{"num_attention_heads": 4, "hidden_act": "swiglu", "norm_eps": 1e-05, "init_std_qkv": 0.0244, "lr_mult_o": 3.0, "beta1": 0.95, "lr_head": 0.00796, "decay_fraction": 0.519, "final_lr_fraction": 0.05, "batch_tokens": 65536, "doc_mask": true, "train_tokens": 558000000, "dataset": "wikipedia_en"}
MLP neurons of a small language model. Each row is named by its layer, matrix (down: output weights) and neuron, and shows model dimensions 16-207. Each number is 500 + 50 x the weight over its row's rms, rounded and kept within 0 to 999. Numbers have three digits each. A neuron's up and down rows have the sign that makes its largest values positive.
Before each neuron's rows, "fires before" lists the tokens most often just after its 100 highest values on Wikipedia text that the model never trained on.

fires before: "al", "hn", "ies", "t"
L4.down859:519438590507457462412541432432496496537508459503430436538515491553458504496491517517554504468432520499476549485485635610542508581520477549563506511510386447513450584516613452465445568441613492416447500491485409487497491441541456476582446521497491527420541558565442507589472507537525455466449537432402515533433504529549579525453590430537457520491560503482568509552530529470442439522438488469565530406437565502512463497506515575507519538403410576560563574408562517446496528496537495549486503460458423456452452476446532553569463466527494506570473524587453455446496448515461538504

fires before: " (", ")", " /", "^{", " to", " and"
L5.down449:481531520519600513517505526506493568543456492511571447531478564496367546409568462371546578592412503446497491416484461502484511491546508507466533465497551468469603570515458489417524585482476490555489480434453556548486548505505529423443470619404505530533477498496555543506370541555409435536529483558468462447559471467558424524546465495503515484385517516448453559525395551416515573517403520502508514416490522546520532506506375537456473556518579530581537540472479515499567435564475470505526516505482464428554498482476660484486488410432484426485436478500479460586458467510564458575

fires before: "ived", "ard", "ect", "e", "end"
L2.down501:514421503532460496520482502493450608498502550492391515545442407451461428494580538567546465488575570519488472408496519613430488550517472505459544424407517558533486519440515497503460506441554553471501479481551607404464464567422438531576450525492500544590467516446425530543495477471545571467522541570538473534473520572508489534499531493537516512506497518474546454411477425505409484500462492530465497420525479507542420478499567595456522563430575499504461622367563536514465557528478475511404428540554543540524444512574517481535405549501478534471423533501590439506563475428424567530

fires before: " |", "G", ":", "|---|---|---|---"
L5.down544:483527535522543511485487489531454433535492573549521611471464516440520528514616536485574519451580460513512478599461456553487463471433571559543459506464440497538501490485514540504454513527491490421526514497492543539521535509474481532596493382490619499553487459524535549373405509505467560558481536552497506510512497513467477512541542425416571483524450423502498573423476506465457492399526492503449483501595527490570465471515451466538485447556529515451434523479502438458489326562537402462553584465477480514471517500407526347479568417575479474490507535493461477469570594536492515566

fires before: ",", " the", " he"
L5.down550:419466523477523499465473587596526497603409473524490551510477398468509574465483490568480492475542595456506451459511516543490544520558527633515516455512520572515470451498478472431479570541505492494533615492507499481390445360525476505413541555441404515497494499535526459543421469579505462484502543499488468386361561519469466473517515406436511479520490513532550436482495565429469492490484427502598496507431493438513531545518441551623504526499440471476461528513579572470500388431536509527502524544545462468558530511560493445488492504557408516508433521609461487510499574577457552441

fires before: "ord", "or", "l", "id", "re", "og"
L5.down480:535566453554467486466507516558503386498504486485463507556507552554491505555448574493543483508486561526526558466499622609403496572406493502554453508482484485526468456561490571478551523537535418603528551507384473521484445443476520438584562607486478456528508401430383510559480511593418539540401450566497512666567420513501380537507482571463520489438453544582440464478466473506508595533505522514468478422453430514496513486455471569506538521549494395471428482510516510528525489551459496508541508497486561404516505542427433532537464439519494518458531537550478515565491510522568482449

fires before: "t", "le", "ter", "les", "ens", "l"
L5.down748:511475491451495569455527539398538517516496418573525526597528421536485563529372501623539561500417520587496473497512488518512446501460427514468480509465630467518530410467456502504552592436578470449481464426443433481491491657565429566548568496548543523488498509517398545504593497504484545574478424484500521505445477573540451452545469495506456537573570562455489579492563496461550440477486485494495472541431553394444477507472504434548528502505514513447504541518570519463539514521392498549470520442528465510446587419452540464484530509386477499457455490460534484453547571536489485386

fires before: "ff", "arly", "p", "ach", "le", "qu"
L4.down71:499559538530426367501530620587537512444408496439445526507552495498484506591496535508571475457481462560492358461417478527476497489488376464480533472528529578548504567400430504530493482550536556523515521489516519595478430531513545566548578544543535520633479458471479484503469433451516534537567496474473448458413490468498518384498507473500424445496519566458613535503491515522564533534445522524491512513451468556510496547496405480541584542571448397570543539510519483539590562502516494550433518427553541494533498504519538448475461402430491497450549499583555510526527443553496519525

fires before: " was", " is", "al", " f"
L5.down603:506532506544534568516518439529401524508454529498489450485422507498443533521450518586550488512558478486511533422532488592535552522514512556371462465484363623431506532548452555549460447438602571486453481452526532553486475560529548593431567481571397510524542485432542505582499501481497588472521452478454560590455529462431498487569501542472441411485402548409455431505536496493527429477614588520560517518522517499498481426515515534489494478556569513487490517557547517452436590551531474511548465450539517410438492552496589583448519499498522488465525338554519480532461462522459470533